From a checkpoint of a small transformer trained on Wikipedia: 3 heads of 64 (1 for keys and values), RMSNorm before each block.
MLP neurons of a small language model. Each row is named by its layer, matrix (gate and up: input weights) and neuron, and shows model dimensions 0-191. Each number is 128 + 24 x the weight over its row's rms, rounded and kept within 0 to 255. Numbers have three digits each. A neuron's up and down rows have the sign that makes its largest values positive.
After each neuron's rows, "fires on" lists the tokens most often at its 100 highest values on Wikipedia text that the model never trained on.

L2.gate240:101123133143145163125165118116113146119122153167139113138163124118127134109117177101106106165132132126144132166143121062170088132111133125088105106097154131125098094109138128132118167094144076167136118100118166149146133134092122189108157097105124129136102152106083151152104138157120107131134120104098101177107115142165068115106173109129125099114108108122093113154137144088157133116103122113123134127147107146146134146151118119108154171108117089118137140123058141112119099109136124124132129144111117160101163177157126149125166103132128088142179159105158126136134132114107105143
L2.up240:155141108114130138090111118113143147127150143125133148129097142094141078110143128089145152147148133116082179181142114131129151129128132075128148125105144123147159119151067123126138144093138121129135105101105143118101141136196111145125157102156129138092103094159125085118121124106162166133102119098104145129104123130155160128135158124166132101143135125121079092113099153189172160074162135106070176143106135089131114121121161101136137134129149125134115172155103190129141120101134161121121112130115140117131119094159155104120164149089128108125133146114161139134127104120110147130
fires on: ","

L2.gate104:147101158157121152093140155114122150146127097105108106158119135156142156111146136133140110143119131102152124114107107101108130098137125109138119159072078150184107110147093150141127130149142173146165117103168158104134092122086163156153159112116108136122120106160152131100144076133127117143164061151147129124139133117176125106111162130171168121107077130132075124141130142126119131148129149119129123150129159126098095126162145130113118122115135108135131103070086157141108167125154172092128101160136147131114089134114142096150124121106111067087128102109114101110109143160119110127
L2.up104:125103120177142111126131092170110094112102140090118135106119130174102168085114162165132136100163168140147097123162134147082082119143118104118101143093137134128116107161109133152160125103096088093115155132125157172160101131118132159115147137127139082108104153126100129126141141109193166142139103182089144152143158131167140121145122126150159118079118103157126151132129143090112136146133088119109138163137117132138138119072104160111119112105171147109103124126111137158096139132142129150101137149188155128113104093136125149103139156125116108117122159149120095108112152153145104133
fires on: ",", " in", ";", " because", " to", " |"

L6.gate217:120135142156113125153113132112171136103117098119150157100101104107116095161127106112130132193151110092123126150134091107098143119119083103129139128151130103108114096077125086135124152121052098112087120121157130084066133097116102122118140093123115135124107157117095109142124179147109127154092140140161157170130095083118136136135147126143120107108138168170120140115106138102118135154160115151149120146131189151171140096164123143119153087108131115101144154123122137135149115118156125142117123109128155147157140086090113118104095161102126163146124113104130129087147094119099098118
L6.up217:097158143105102154144120168142147125114118135103111074098111116114167121162132125074152171104136130128116129106123109121136124128114148138174133151100110164140110082170159186109170099173140139107126198105154152122127106114128150132116113098130123148171114146153168153156117111116123106138133096135126099126112146139118147125101144135133123152137154145099139180150160132104147110108119103109135123128145181158138161106088106133118156153130114099121169134090091101093140137128082129152135124113107135097099137109113113093174108142079073120102097113141134098129116126154121091136
fires on: ",", ":", "ti", "si"

L2.gate194:115098103072124123086182160127147099117137129104108131127134097144168138155112108155115114112158118106143141117130122140135179123126137129148144134156122107083151133108102149100122120120154113155065096092160126130140127098112114129136150138116063144136128148109141123175163137114147145103071186140165135104151114115185130100138137153101102064142152099133124143140184152140165131136114146109123103145141104106174139084183151142162122159116100139125138176144152134106133127123150123135121118146138129156085137115102118089140129149135154101119114102124124122146095133133142173129
L2.up194:105109115145148103171154110150126118170138110118148126123133092131130112117136136191101091136136182166166094085161111144153121147136148143149108146124136110138130143111101116141150113134129143109146139128147124149137096115084153133139119115094082148113147154128093104108153134117168117103138169114093128123122130119143109094134135083117140147172091102131135125113123147143086165115106135106129110123122118066125126136128151137127130104114141133128165102186141124125117138145132151149078138159203183088141129069113143161118116141125164121121163130122094133120134129186148071161
fires on: " to"

L5.gate241:127154168109099139149133105143128122151084116127117138125157125131171117115137174143160128128113123142145093119144130090131115154098111144131139105149138159135095164097097180157088122126087130080155079118073137094151161141168135122126153147118105135113134157105103107135078094131155096107162142158128131153119083104096091078119146114126143154140144162140140119135149127130116144130175111162134109131080181178143138139155127090115165140137103112122126150129131125112178125116122086098139157108095100126122119122103100138140163133108104129139119096114093145086127085135120117168
L5.up241:108081173141096135136135114100183114132118109077133153116114137101165138083112123180153145127143085094130113132121112095067146158141132126101120116100130111148133104152101141164098099125118133104096111122118150111127131132107107106131185129112110108124105136121152140071116107127146123108119167125141133073105089129101117119144135170146133119157142131100104109133104117172152139135104111138138105138137161135147153145148137122135152123106129126118207171133112116130161148134079137104122106151118123130111093101148096132097141168089140147093094144115118140117166103068155108155
fires on: "t", "o", "u", "ang", "k", "g"

L5.gate18:105125182100115124119155116121143109166110153109114132142115116151089175112116153128114104116137118167163132139137114153144101128135148119150154131128121148102100131150064156101146099134120170091161168118132141095152114108103136180089117135173134144132112106144130126192166097161137136120101150132134083112120081116103144147131161158141155161086050156140120150114115136099115106128103121103117118139108137141132103122143136117126138142153159112113147117114110176116144099116138118131099148161145130119074111099169111151154136140096115145096091132071116126112109081132122117158
L5.up18:145127120114125102108122175126152112129188080115099146119110122129127159137085107112107141107115137155092081111145146149117155150179151126144118147145118139134102130101101132145127094119163078113146169111118116122147122150124141123099140149123111136110199140196087094151118176141157152152100118140120107095156114115107124119147115101102126084132121139148075159114112145115140139139123173093122100141151133108137129112112136114111108125107131170134155167070106128092107115096119137182117117100114125115122116121131139120150126099068145173151101150165120131175141123109142130158
fires on: "-", "–", " \"", " by"

L2.gate141:099140087110129139109152121154113145124136131139128126079104116110075164138145090173149123135178138110165104094140164196150110137110138147181150164122141126134120088112083127139109158150116101160116132138098123127114128129153110133112110104080147139110153122129105090105103117148140086113096101125117135117117135158137166117128135127156135153098090172147105173131100113190112102129121125130097161181136123120152115106167118159112143155129137123175113122164163098154113134132137117090125154126131087140103150152143127146146118106138110108163165142109107174105099109128083136138
L2.up141:126102118159101115173137103129120137111150121099152175138127126149145157195119164132125144165144119088101113150103133142143101130167133140119108136136158152185109093148157088117128130126090167156142153131082123132097168155148123138131142136091096178113145176156103108128114159107092116146094148115165137121113117144140135107079133118122162130113159116155136111099085116131145147118168173140121103127158141133155087176116134174149178107109138145147140153057119111126155103082119142141133124103125117124121144118151136118149115133129105123124149150136152118116093109111082125153
fires on: ".", "p", "ge", "x", "al", "ep"

L7.gate31:080165129103116108118146141155174118104119134160150136090136105100160145146134127124093139179129118147154165118122135122078105153130126166123143135101100127169128119117141148175122169132103167129130112126122135108147110116135095156123109150107127151108104135160132100142179087139165118169151131148168128149140103115157108116149133093141143124131102137067104122184110155128098144103162084117115155105081164144100145152114133135140154153154101112121150148183118130140098180148129102124118171124131159121086090116099121144163106112110092150092132126121130139100130152127103142160
L7.up31:121116131155091113135155137157197182113124129114164129144134129122115171145165114142128149115142121130167133112120135144179162136086081188141148112133093126132132106129132138173125183172188104084145162110137106128163120109153107148151113158111142142149115129155127093153096120154121113148129149101150115159091121086139065144149112090164101081125115140107127118124130152099109135135114130155128135093109137127129132115095132124104153172128137090169124147159099129119100123142124121125169168134133118098126141164187113131127150136104099104121149145134116142111112108121123166139
fires on: " |", "-", "L", "|", "K"

L6.gate38:148103181111106105123123108088125124118196138174122104133097098130112097129098113127126126125130096144067141101122106157132112133113131155150128121131115125087107184132105116107140184069147082133129100098149118109111094138117072108142138162126106117111159095137091126130150131108141084126111172115120107145125119101071125148090153137171152134114108136147118133156166097124111101106134139114118105089116159104126105149176117076119134122129122118163148102108099149114136118105107156119124115103135172109135156124161121108172090120117095130106131153117135133130115115175117147153
L6.up38:103100124140141145106093125081096111086117142111118088150164135091160101174157144144146146107110134136114162125131101109135108124114129107129122110170149153172139156148086123129119130131090143103157133147153166139123143084123118159109149116174141115158114100127151141163120088101128132109140119171092121159093147148130128130074135131121140129159169129129106158111137087123145169128123137082165161152112084069162137164140080136102090087119110145117130103133154122136095158112133146163126110117119098122105131134113161152151110153121144093121113159149186111105096104136139125110
fires on: "-", " |", " goals", "|", " a", " votes"

L7.gate92:143126120107091133115141113107132144106130105121106150169156111136102148120113105135118087145110077116135135105186076084128196168155147134151125099142114135111177124156156124129140102152122150103132094104148070092152108129071121123147116156154146145139109141120155134124137093137137103121159088121134125140121149122180104149144182158128138102149116104125121163108125148075133170140137130093075143153103150145154148086132142129120161113152125118135136155090149102155131162100141115151139115164145128113113118116156154120127140125129114137160098117080146130128120104097093077146
L7.up92:120135149070121131139086139123126135124169138126103123122143106130127089144118131108116096132139136104171126125071173113110132130091104155136085180144156132103117101167097106120174105125151082126136129099136149131094103090137127122130088105138124091117144130163140121093104095130118085128142120101130161092105084125122164152129155164130103114116129127102119145104139144122091088102074138109131103100095122104138147080144090169060129184129161099138137141074115158116103150148110106144133085138129117095152130137129134140128125113139167135125126113099147097157108108148111125124
fires on: " \"", "\"", " '", "-", " “"

L7.gate45:120128148100139133132133090097168147115093121106148142123093108094119125087114122125153115121171156132134137121139117173147159125104119175106160155092088116141119122138115139136120132141093120100143108143136157041102090121067122152129152130133098113124109133080135098134107110151152128148162094112129099136123139163143085150165152120090134086117111125119088126126120141110156102167155135123121125130137165070134142131128122119160153096144144117187132152106127124120114173109143117133112117094170176155088115099117101135201159144147162109116129118118154125105123106133121135121
L7.up45:129134131160144139103121178141135070122144186140114096107121145099156113130097170142133113104149155122165164110155092154111171145127149105140144082096122120176126111156112135074168104165126102126116127146114143120124170092123133142144119127120128153165116164129106132124134138148185100117143129147098130167138139102126168148145138132126160118143141133095120100141113154145096176169132127120135147159143137172159103106101151181157155108124116128132142107077120113129088157086115103152147101101127146127146111126144124123141154085101126147128133074093104126147132157131124098082
fires on: ":", ",", "-"

L2.gate118:149165193170161146168154161179173150147175121128156098158093148111114119139141142104077123109149154127125145144130116120133120129152138153111136102110100117168120138121107145152139122152155132171119137132164113124152132085135147126136145145094114141149129089147108144155112131154156124142114142147112122114103133123120083112107102149181114094171084120153099086135166135090132117120144110098097131121122114119156124136124145115172157167110128133145118147074086158107140138131127134123133101159098105147100153170094115101155163148150114101143123079092132126129111125173114138174
L2.up118:158130175143113115125148110131142139165175134133111145142071127106167144116103115125126110127118174085117150104120137145155113140132134144127134141147087141149148085107108132142140123164126113128146109153137171153151179112084128084151112165134176159143106123133125154138146173134099123144148114122124159091144154136111185148175122134195117082159118158119157118133134106159146126114178116140116085137127133118147129129112144147142129153120087120154166125086099157099148135113145106123097137116114124124130106114089084146144123100179158095121104117085113154158108122119157091101
fires on: " This", " However", " that", ".", " however", " they"

L2.gate186:133155136098113087129184124106150146150091160135137154141125134150128139135156118122118132175123156104164121121114093116135120151102085157104150091156125103102095135121122187116140125094127144123114104149101124126119166138154157129143083127173157149160174132164124159161123154158124142141104171127100138118119126129121151116121152089114140101083129145163121146128128133124128090134155103094118168139109161125169142145179121108131118112128100112142137119131125080140104150152106112132186176123172100154122211127143136132092165096151162139107114111139128135129137095115107136095
L2.up186:125150118133103119181094161149123163131155149156100171153139164082133124108142107151145103119142146109100141147182104167130076128156093126145151123146094134118149144101074146160153133107113137122106119154116081115129114112111154125146119153142122138127126146127152121146175136096131084139139159106096147109132107132115140088098101128133148131113107159135113127110098092143147121157143081132121094146134149143180118117094134130112112108109150127115139121109169095149115130135109176124163119106110163095165158123113123123142105170170180157151130083147135137092102121088109145070
fires on: "l", "d", "-", "r", "ex", "b"

L7.gate163:131138117106107120114122142135098127168108146154129187115099128130137147133098141094146140110137126149124104150164140156097119116129136120114114099107129116129156126100154106161151153107165189164101186117120143140124134083101126146161178158141112169131149143137141122132104167103122178123086153178133123116147114122098072065111125143089115131142081120116097124150136143111122158108092132135122147130124147162129156120158140088128089132111125174162134154116124173091098129106144091119141128142092149129113146142091097138116116129157120182120149151138081165141127131144084137139
L7.up163:187130108092123160164161138132103115124164118098123170122150100128153177112152111111138108096121161091128121126110142106138106163170150137146153143152102126174143114106113142171137106160118114154104096094129101122148134117162146139157116140126104110076113113124112132138106175128178097135139125111133140118138119114104139069138143117136134105121123141141151113115140134105146134100110092102128155119137142097124093112140101114139117122122159126107099160167151151148118120154154136109090116171136128092074125112151142126149179164150104177074124178136157138128128136100120054110
fires on: " of", "-", "g", "ent"

L2.gate152:141137186116112143112174157170095093134148142130114135156120105191142136162150098117109110119128086116128148108102125150130156148108130095149159091172119138132114129126174155126086131128110136137133152130114106126110137151153117151089173175114076168146114117143122097129142189130105112186083094126146146099135109149113137112125135173133134144125145181103154181135159098099125094106162114138167137154120149152118140148132147139159149150138127126164103149120124138156146159162122083128159123081129119131144135129151119101144130125129183138141110149134149147135101090131109113131
L2.up152:102146169151107131131135153119161105167129164128146134122138134148118103080153154112085119122126090087157176136114146139136103110135125098105122105132118134123113132123176080132118128090125162109080181180141131131120133151108135086134129132087144150144116150158151146093154156144159122112130137074118163148143143112109123092107159161143153136127139132147106160144122114122092133144130076138174122117122105158138134150082130171132126149124105136143168115081110147128127175116143186112099117139140133137146128101123104137148083125123196123092106145182127102154142117124130097137
fires on: ".", "ing", "'", "ly", "ter", "-"

L2.gate197:111114104158114152103124109118129159094142147108157133130155117154140147175126081159094129121094128115165098127069123117148164099118111140107130147124125097098139146127132129105132103109125133137134142095166094144079167089071131145134174134121142136124091160117119082100096179127160138109085146115127134161156109153161120118140167132097092115132096125139133135120123151109131132110062158123137107134141140110158158124110141091157154167147101152144121134128139126126117137135196132109112116121152116142120139113112138090161137121141114136152104115115150122046089145081136149104
L2.up197:113114157123108087115147117130150110141115173128076169134155109130147132119169110127118135115113125118112102122124133115123164140132116053104149111120135038129103126138174114096144125121126167109108121116111112139101150126158128102133105090099102162109109111082129171137133123118124112118143114101120123109132118142151181141125078153091126144134101125158133147138156102117093167120119101105169118136153121121120144162091140166126095131060158129144141108144149120169159111140147119115138114100113156113125142121140091144108123079133089103116146108142091133119161122148144092194
fires on: " as", " to", " with"

L7.gate71:155099098138141152109154122128157173134159144118103145152111133122112144126121126123153108134118135111169090106139122124152171162152141140155138092090140111081140127147114155115170150136124156100096142102107156117129104144096112106148121132107115139149107116135092146091147094091153094184091095141143180151126153182150067093143150124141116063133128127143114146143174146148102092135115155105099147192147130125137132100146137139136124121136111128125115125094149106122125149104124147128166087110147110140123088104089130116162133089161126139141114107140112131081149151086116101093
L7.up71:111140105128136110144127134128122138137156146117151140111111140083138150174168138123081128127169088090160141135158085086113127158107164099154111102139155155109115131131126143112161134171121175146099112090142121141145081108097112150144136153122141123105109183146115151098144084102142138139084140143136148142179104114121121136143134125135146119106148147117144152111173111110162173118127120108089134151098165183123143106143171143176105118157091127118091130144151088141090142148130123126120117097147149113116081119132136123172061174125109139141109163121101143135115131106141111107
fires on: " |", ":", " The", ",", " album"

L6.gate151:142142079111108107087135127085170108127110090129096131123107139125134118099128097132133125122097142140156124155079157155144122116124106130130198096127105121141177127105132163124118145119109114150137100109093108170123093108208169123147124158166141148154107084172100158151120119164128144123124125106136141121089109166146137100091100121113101094070134104143120117108135114096122116113137096090133171181120141120131144121132130116165119173146114104171147144130129113118124159152081170110131107152124094131112119167119130129128169120122126101115135135116108114138161090145115150149
L6.up151:137119167118123129133146156165116139109119136104165137093122153147076173148136136074147126140150155128126139166140178125139106134129089103091140100142165130102109115143168115120144143118114102141086110164122106152162134137145094080145145148076116161153101133070113151107117130175121139128144124143122125174142134092160153118131110136125124070154136119150142123090111119148128137145145148099131127108132142168191140077120121148078099150124120137156144081076104161144107134123121147145142084135126099109173159125132142128106102097101114103122122137146124136131153166146105113098
fires on: "-"

L2.gate200:127135112095126124138152137131147077135133065099117092122136129139118152122168138133107099125097153144143120126077089086127114115167107131172139113088161117170117107093133145170101126128138131161113089125146108129157132102130097125161133131117111138144165129116124113119154140110158110131115119141108138118133111194146156097100152120151119072110149119166111089165130092156158133129160123117066116172120110106121154147107100121119170135142129128104094116112104169143134124138152135097122112156141137155092131124133126125150162116136126167169158145097166180118105121135137136200
L2.up200:120096145183106189108112092103129157140104160159149144134130172102131115125161133137136162142124140124150130168162135098132119123136126125094146097120132120152178150097137122085115143122140130094121093145141108094162163118119114176141128100105121119111113110126145114136153149091137121166099125170159128147086148126168083087076129142150172113148116123134110142099145125141115138136121126144147108164156164109146103130104126139104144123113139128063151199109117123134124124164160128155141102129171148143076123136154131175103139126083139146135138133109115101126141138126171173150
fires on: ","

L9.gate236:142102131097120099151142148082146115125096118137109128112153117146117113129101127115107118092121136167159087119181124135113163129130127136134151118129074139101137129165131095142148098097165144128119153101082105106096099124125097116130125126127129138138142120139129110101172139162140093104094101136157116113124096117088187134143129124133165150136108097153137147080087151112130130111127108142146086135149181118186098125101128150067121109139133109127145105092153152143132146131134147118124148165122167124107186109136110139130147087084162164063128144102118134134143104161143172129
L9.up236:130133123101098093127109140100178152107107125109077132132123124108144094127147113150129157107133156169147106126141092144115120139044166125152157135137138159125128114151110095122146143108114147090129138158124131098093105097113131082119092135093106129103158088085143144123108091085115134127109075144148106141119143118120131096081118143143101154088148151162156160112131118158146143110146112104118100138130151117110078098147148148108090115130164102153133084108129116104117135133105147159183126173165122112118123099131181143149104119114116142086132140115106149155130098120168114128
fires on: " \"", "-", " '", "\n"

L9.gate77:102105133125146107116135136111145113099131094147117099141122108078094112115163163139117102080127134107114149107157119131139126135157101128214114144136119120125131127134125121129148146142106129090133146106138155146113130111069141114138139121169111158094153073101104082113119110150129153135157123133128114181114100103119089108155175133103096116151162119091104111138145138190136085127160107102105148147164159076123095076111156150114126110141129087134153119150126132116130158090101150143176069139164100111129125133095128106121118152121134110095118125154135131098125131099115139109
L9.up77:143151112111121172103129117114122134129114168116098128145133111108104096120097111075080116101101132111147104133117137113120098153143152108141140083136110207100108115168123153129104127180131128111122109119130135111107117115096105133133166134119100176108156127166130132117138104110130132128134102157103185146122126106112142167140186085147129143142093133126146116119170158158121113137171149143114169138129167173197103091173127162124162092157124129136143145111102118102130137124103125113127132148168103127110090149113108140146083108083126112129132114115125171161147124162122151127
fires on: ";", "-", "\"", ","

L7.gate93:120155140086104132125156132148174115151107123153100124130086136130168128123162140111111162101113142150156134132135133136138095125125065176144150118119105106110106087111108114132113094152123133171139124097156103114122099122174136147112178123126149158143128113114124143143160138131116124162159171116119135184099134090139094156174093089100124154134129141105116104100138150098118129150128142127168123158097172112144155079118118129153162125119084123145140133143103123154100176146162141127109133142162105072087103112148120153129109125113107122114111183116129141090115172135074135139
L7.up93:096117171111104160128153123202097152138130124140098135135114117101115137160118120153132122159131051151158151149105132102091129157159136148142135139122157141117136131096140133164119167174137157113149140146146129143157136118111121170160196130083110147148125115140141092124131153142131131129129122107135123140138100124124133126136087159133098190100152139107125165103168162079067121095116107110115121098138125139112109165159134129113118142148112093148095128133155105164174149139121113097124110127092154120128110136159149144172119133126140126095126145144090095128136115127118173179
fires on: " |", "-", ",", "|"

L9.gate76:129128105101129136129120092118121122137143151098110153100094116127101159143162147161139112116158102129095138130113127142138105143144175136181131133111146143144104067065103105172086146169104132170118136147134123104148130137170154122091133160183105127117189142095132114161108153143108095129161137069109189107088145150154092136122168124160122135124139136161116117143146142149139116119123137134106107156123134097144153146144116158073159135168120115094115122115140136141157141107120088142142126134111066119139148163150129129141133135143080124147146146133140144143111099141147098099
L9.up76:131160156088121146096112113128155105125138160120133176091108136147162112114118117095086109099136091123113115112108158105133136137098108141088134084146169166133169116106132112091094128168078126133138137179134159121131141127146133180120166149114119136117135123114135189111145161130105130132123166150172122069150134111087100142150158122125127124146129144132132154109137125100119091099129156085146127136135154161112149161154163175139119107117113067109139160146099143146114120096097079087100156098127114123084151135135115132166135127138111103120105104131135131099150095102132121135
fires on: "."

L6.gate118:127150091140103160084125132097137099099136130113134083162142176119120144079128119141120117161094131123136168146132146130113147136164117159100127107095138116157104118159087122117122143084074195123163112127098135072098130158090162166091114108130119152093102141134133123126126112124133099102176070119112132149128131134123126106148171130118115150122180126129090112135127136166151160139136089070092174124138110096152136134138128134122168120159130101142127153114138129149121167115134139124104109112144149158126127121172130128121155136085149117107141111105185118080129125147130136149
L6.up118:113117139111092180086137102112104122082156131155132128157129146151109152130124134147130100154129112108117139115125080179149127110140107118128143102111103147132136119188082116154122127180156117097145108162145143092149121198121137136165112130102119151127129119088132138060084126145150138136184138108104087161129144111108095112109150147108130148143141142086139100106152120144104124125138108132086150152152121150160146095158116145147113107150152090141128130120137107083128138058100134106144101105144144145146125109140169141137145102100125123114128109130124109103132084117125192127
fires on: ",", ";"

L6.gate58:128113114119128143065136130078108136169128151144122126097126135128138148148144101117077127142099136138123111139144114171142140107087067126106130105172105137110157107097105113161114141108151158114128136111099096131099132139095074140086106119136105139086130115134133106130153130147132118092120116114128117131142129131124132093168117103164153109122123127159119135118131154104146143129169111165142176137136169145150114172147121134164098160122099093171175122135113143116131095096093136083104088123150097135125135135115165145136149154114137101109085131092103147094073165147168156079
L6.up58:139152130129180130132142123133154130133086115086086147157108147185160166068124095082129117130121160129143104130078133164154111105125099133114134092145113126109153125126080073134094115103114126138184144128093119116107102053123100141119093095126087150116144137140135113110104133119142129117145155110132163155152160141087143141110136154160097139136136140186134121139094144125128147100124157105177147136118165100133127173135118184123136148118105146148177121129142106102105129120103130094133120119109153131148133084117112138128137102128145112107121146100112152109132173123126100145
fires on: "-", "\n", " in", " ^", "–", "."

L5.gate254:167086112126161139130156114135101078115157110116123121167157143138102092118127129089113127131128131088145170144124159085124121157182075139135096135148135097174145141166105124124140140132143109147122079193121133108173115100116127150173107102116156170166118144095137148133125132118120162144134129110135138186112136138155108117137177137155128140114133129117137172136104130124120108128120146083103109149103111114176116110141160137133161132138163101107110098102122134191116171096136149127117113152176116136118130120073134124127155128103134117133132131112121104101098150144073156128
L5.up254:161143127122114138142129087141133161087136108117158097136133173132117152118185141123074145134103124083112100138187107132113077102158115139148108165136115131131112122152098122134096126114122117152153104119114114121161113151128179181099185182113168153134146123124111111109144093118109130149180130140109088118153146109121094140112146128123124188138133143111091143159146112112127117105128098085120162121155152121137128135124109159075174094130129154132128102098154150117107130128153155105105124120135117105131087127096131140137118138091145139071161142134128146117179147158132151118
fires on: ","

L5.gate231:118140122154071151146116109135097103141152130141101128116096151102086082150162144135106091119145133133139141120170106134114159131139155119137171122139096133102111120092100116138084129150110115158133113132114138109130121122095146182095120124128144194101118151136136118130092092132095133078132144149101128148090140156116118145140135143141140117143117167107090121162168109148174117129118122127149174156121177149141075107130150163122119102110074089131128136123112148110137159102140101082137098114110088112161123133145119117174148170120129146096156119107164113149116168125103187132
L5.up231:125113145117117099082146101127159122169143111144073157120092128136139143109142128149159132156122151161094108106125168151141112174145162174094165099147159121152098086117167104120123147126139106114101127081129136159094140086134112158123146140179111147153131101136149149121142122169108154141109155130125103166140099139140124107091137083166117144127138128109128130102089129108129083140174135120110131140113118127141103170107158118165134117145163140162131131132097119135132103123095099155138145136143111173070111115176154098118145104126138101150132127106121184149116087129142104176
fires on: "."

L9.gate38:139106142075137156113145174078109126132094157139148115160134117099094148133092149160140144124135112115130159120154159141094163146128152112116143107104081092143129155164163127107107121118144178113114142170136140119120132141120147067132107090151161147117158096151152150140171096125107105131149127095122147142156125096125118099137169105135109158149151117121118138095108120076115116106131118157084091116144135141132141138135100149153142133163086137175148163129131172169145177139101125175178142132151153140079141103155115089173139132113123146131123117120134111119120128160135110150
L9.up38:096164140152093159133096129115130146103138132118130149153098180143164123112104150087142132119102109172155116113114101113116147084117124100116174119170115135113092126135121128156147128135127153083121106164118135105134098147146128097121123182121102130125143144161126152169140157141144107157112096118119169144094089118141130141084114138134085126093150155140189131088165166116128153140132127116106111107108164077131102079147135159156142125137132077136119138138192106153110109130094114124147143102133184100150123155107160121110085115127108144131127160123118091115162099131130123151
fires on: "-", " \"", "  ", " 185", "\"", " 184"

L7.gate212:131125160163088120083158172093137155157113127116114108114102124123159125121085125123155136112088125148168065175096116127116124142163096132137118154093065155133115153089102136125132123121098145083112134086094163084125105147141133124118092130141124145127075125112121133114095139151088112148137139136148161084126154146096136146095160152123157109123101066112113120161161154134107145101108116113111134136145097094127130103191125100124095146106107120158111105104130130105120137138140123121056111137096178154140120136123156122098125106122118146106131128102121117129118126127117163135
L7.up212:066121140136107132131126139125156104126108120106137163104137082141077139121141116135146102122158150153122116121148140122134146108077139136117100121124123152107179133095093092119158136072145107104088080122161115134132136076136152102126157139177129080129119104107147133112121142124120164103111114127105122122101141134107135149101108128151105110129111123141097176102145161178132128110112161122101123131158112078158148113119129170084125146113123116141173167143130177102100125093094113168099073111140086081134130119129130098114147127084141142112156140145144141144160133146133116084
fires on: "-", "\n\n", " Preceded", " a"

L9.gate199:137157121084164151158104124116165114093148124123128129153138118116114117136144137101125122142104129100156122127107128135138095153101060162105170106116108117122136142102093104151160117109112106105155139116116144137148122131123145111127178134094100145146160079124115121122130091155133135157162104103116116116107135140199138102119140085116125140093116138141136110118117133153142132112123127134108114120099116099087128091104104133098162124169145107164172155081152131138169126133154147162087127114150160066098090133154099110163091131085076128076130097105157110149156158124118117139
L9.up199:110160147116173133089138113172163150117093116160133123111127103102109118112136126129130186098118116129163131102133198128165125131080082134158137142138146134100139118117113087132119105132186139125121105140142124115127155111076126139137148126104140154149088098115103120142153152161131154141130152140127100120117164129181125090109156081139135133140131126156132120103121142153097181131149077130136099085124110121145092094110093102119126110127102103146155153070145129106133111108171148150105147118152185167090153141144122141151114139117140142111086114082151146137140156106136133119
fires on: " \"", "-", " (", " |"

L9.gate250:115123161121123144091113149116118144111117135129126182153121129131160122108147119145103153139129118163062153138160102120117109065085123092085081119117109119119147122128120124159151148117154163149150155112144156146162117087099150164109129127103126132143113115140146121120137125154145158099127148130150156104112149079148141134094141073104156131091176145109123083140119124120126143108087144146120106100165168109160144120165101121111168120108099108178165118122114161094103098133179160133110152155140111135145118137149121084109106099123111082131166156099153089122116130144130146143
L9.up250:080139115139081107126142114136116131134108145095124107126103135133127157116162143144143152098126121126116134119175111069117127109108112124103087128093132108161186120175114119117148122161163097147105111102115140143131140130093138101128115119191144102086126110102116113158171117166156126105092154151173118106152120094097139132081155129105140101144157133130102121128115154104134106147118124112095091092114125102083094129143125141090125150147131099106134160152112148137072109096130115153127145112117114117126122181139135146148096096109194107099136127140142107127118096138137117198
fires on: " was", " Preceded", " a", "De", " won"

L2.gate110:088120154134143137147179146159125122142151083118105113128114116143073117128139171106102159140130151112157166127102107113166099170126107166074133096113116076150138151115168129111103139147134101142124094132142110085109105129084101120138145115115155142138132091144107136124146129138176126119115118106144134181105123105156106130127154158200146091080111114133092118127133147126114111119101151108118095153119141099143114109132131130169136151135099126098101131102140129117132146147153118118125096162193102148104126130121154137140157098122175140176143107141130125108088108175146172137
L2.up110:122139147147167154156134098168185133138136119070156098114177160093131110143135163110089097159144122146085160150135078077139134110160140162129140116137121110133156106075168158118106123109100127131128142137142068125159101132130106128126139069152118156122134130142156129158153155141102132126089134111130106119086089120145180111115136114144138128152124133164098117104141112148157108145140178133124128155139114128127107116127119134133135151115111141134142106129106168129184123109113131127130163162062167139122142147103189091099150128117120139164136124153126128133103106119135146102
fires on: ",", " that"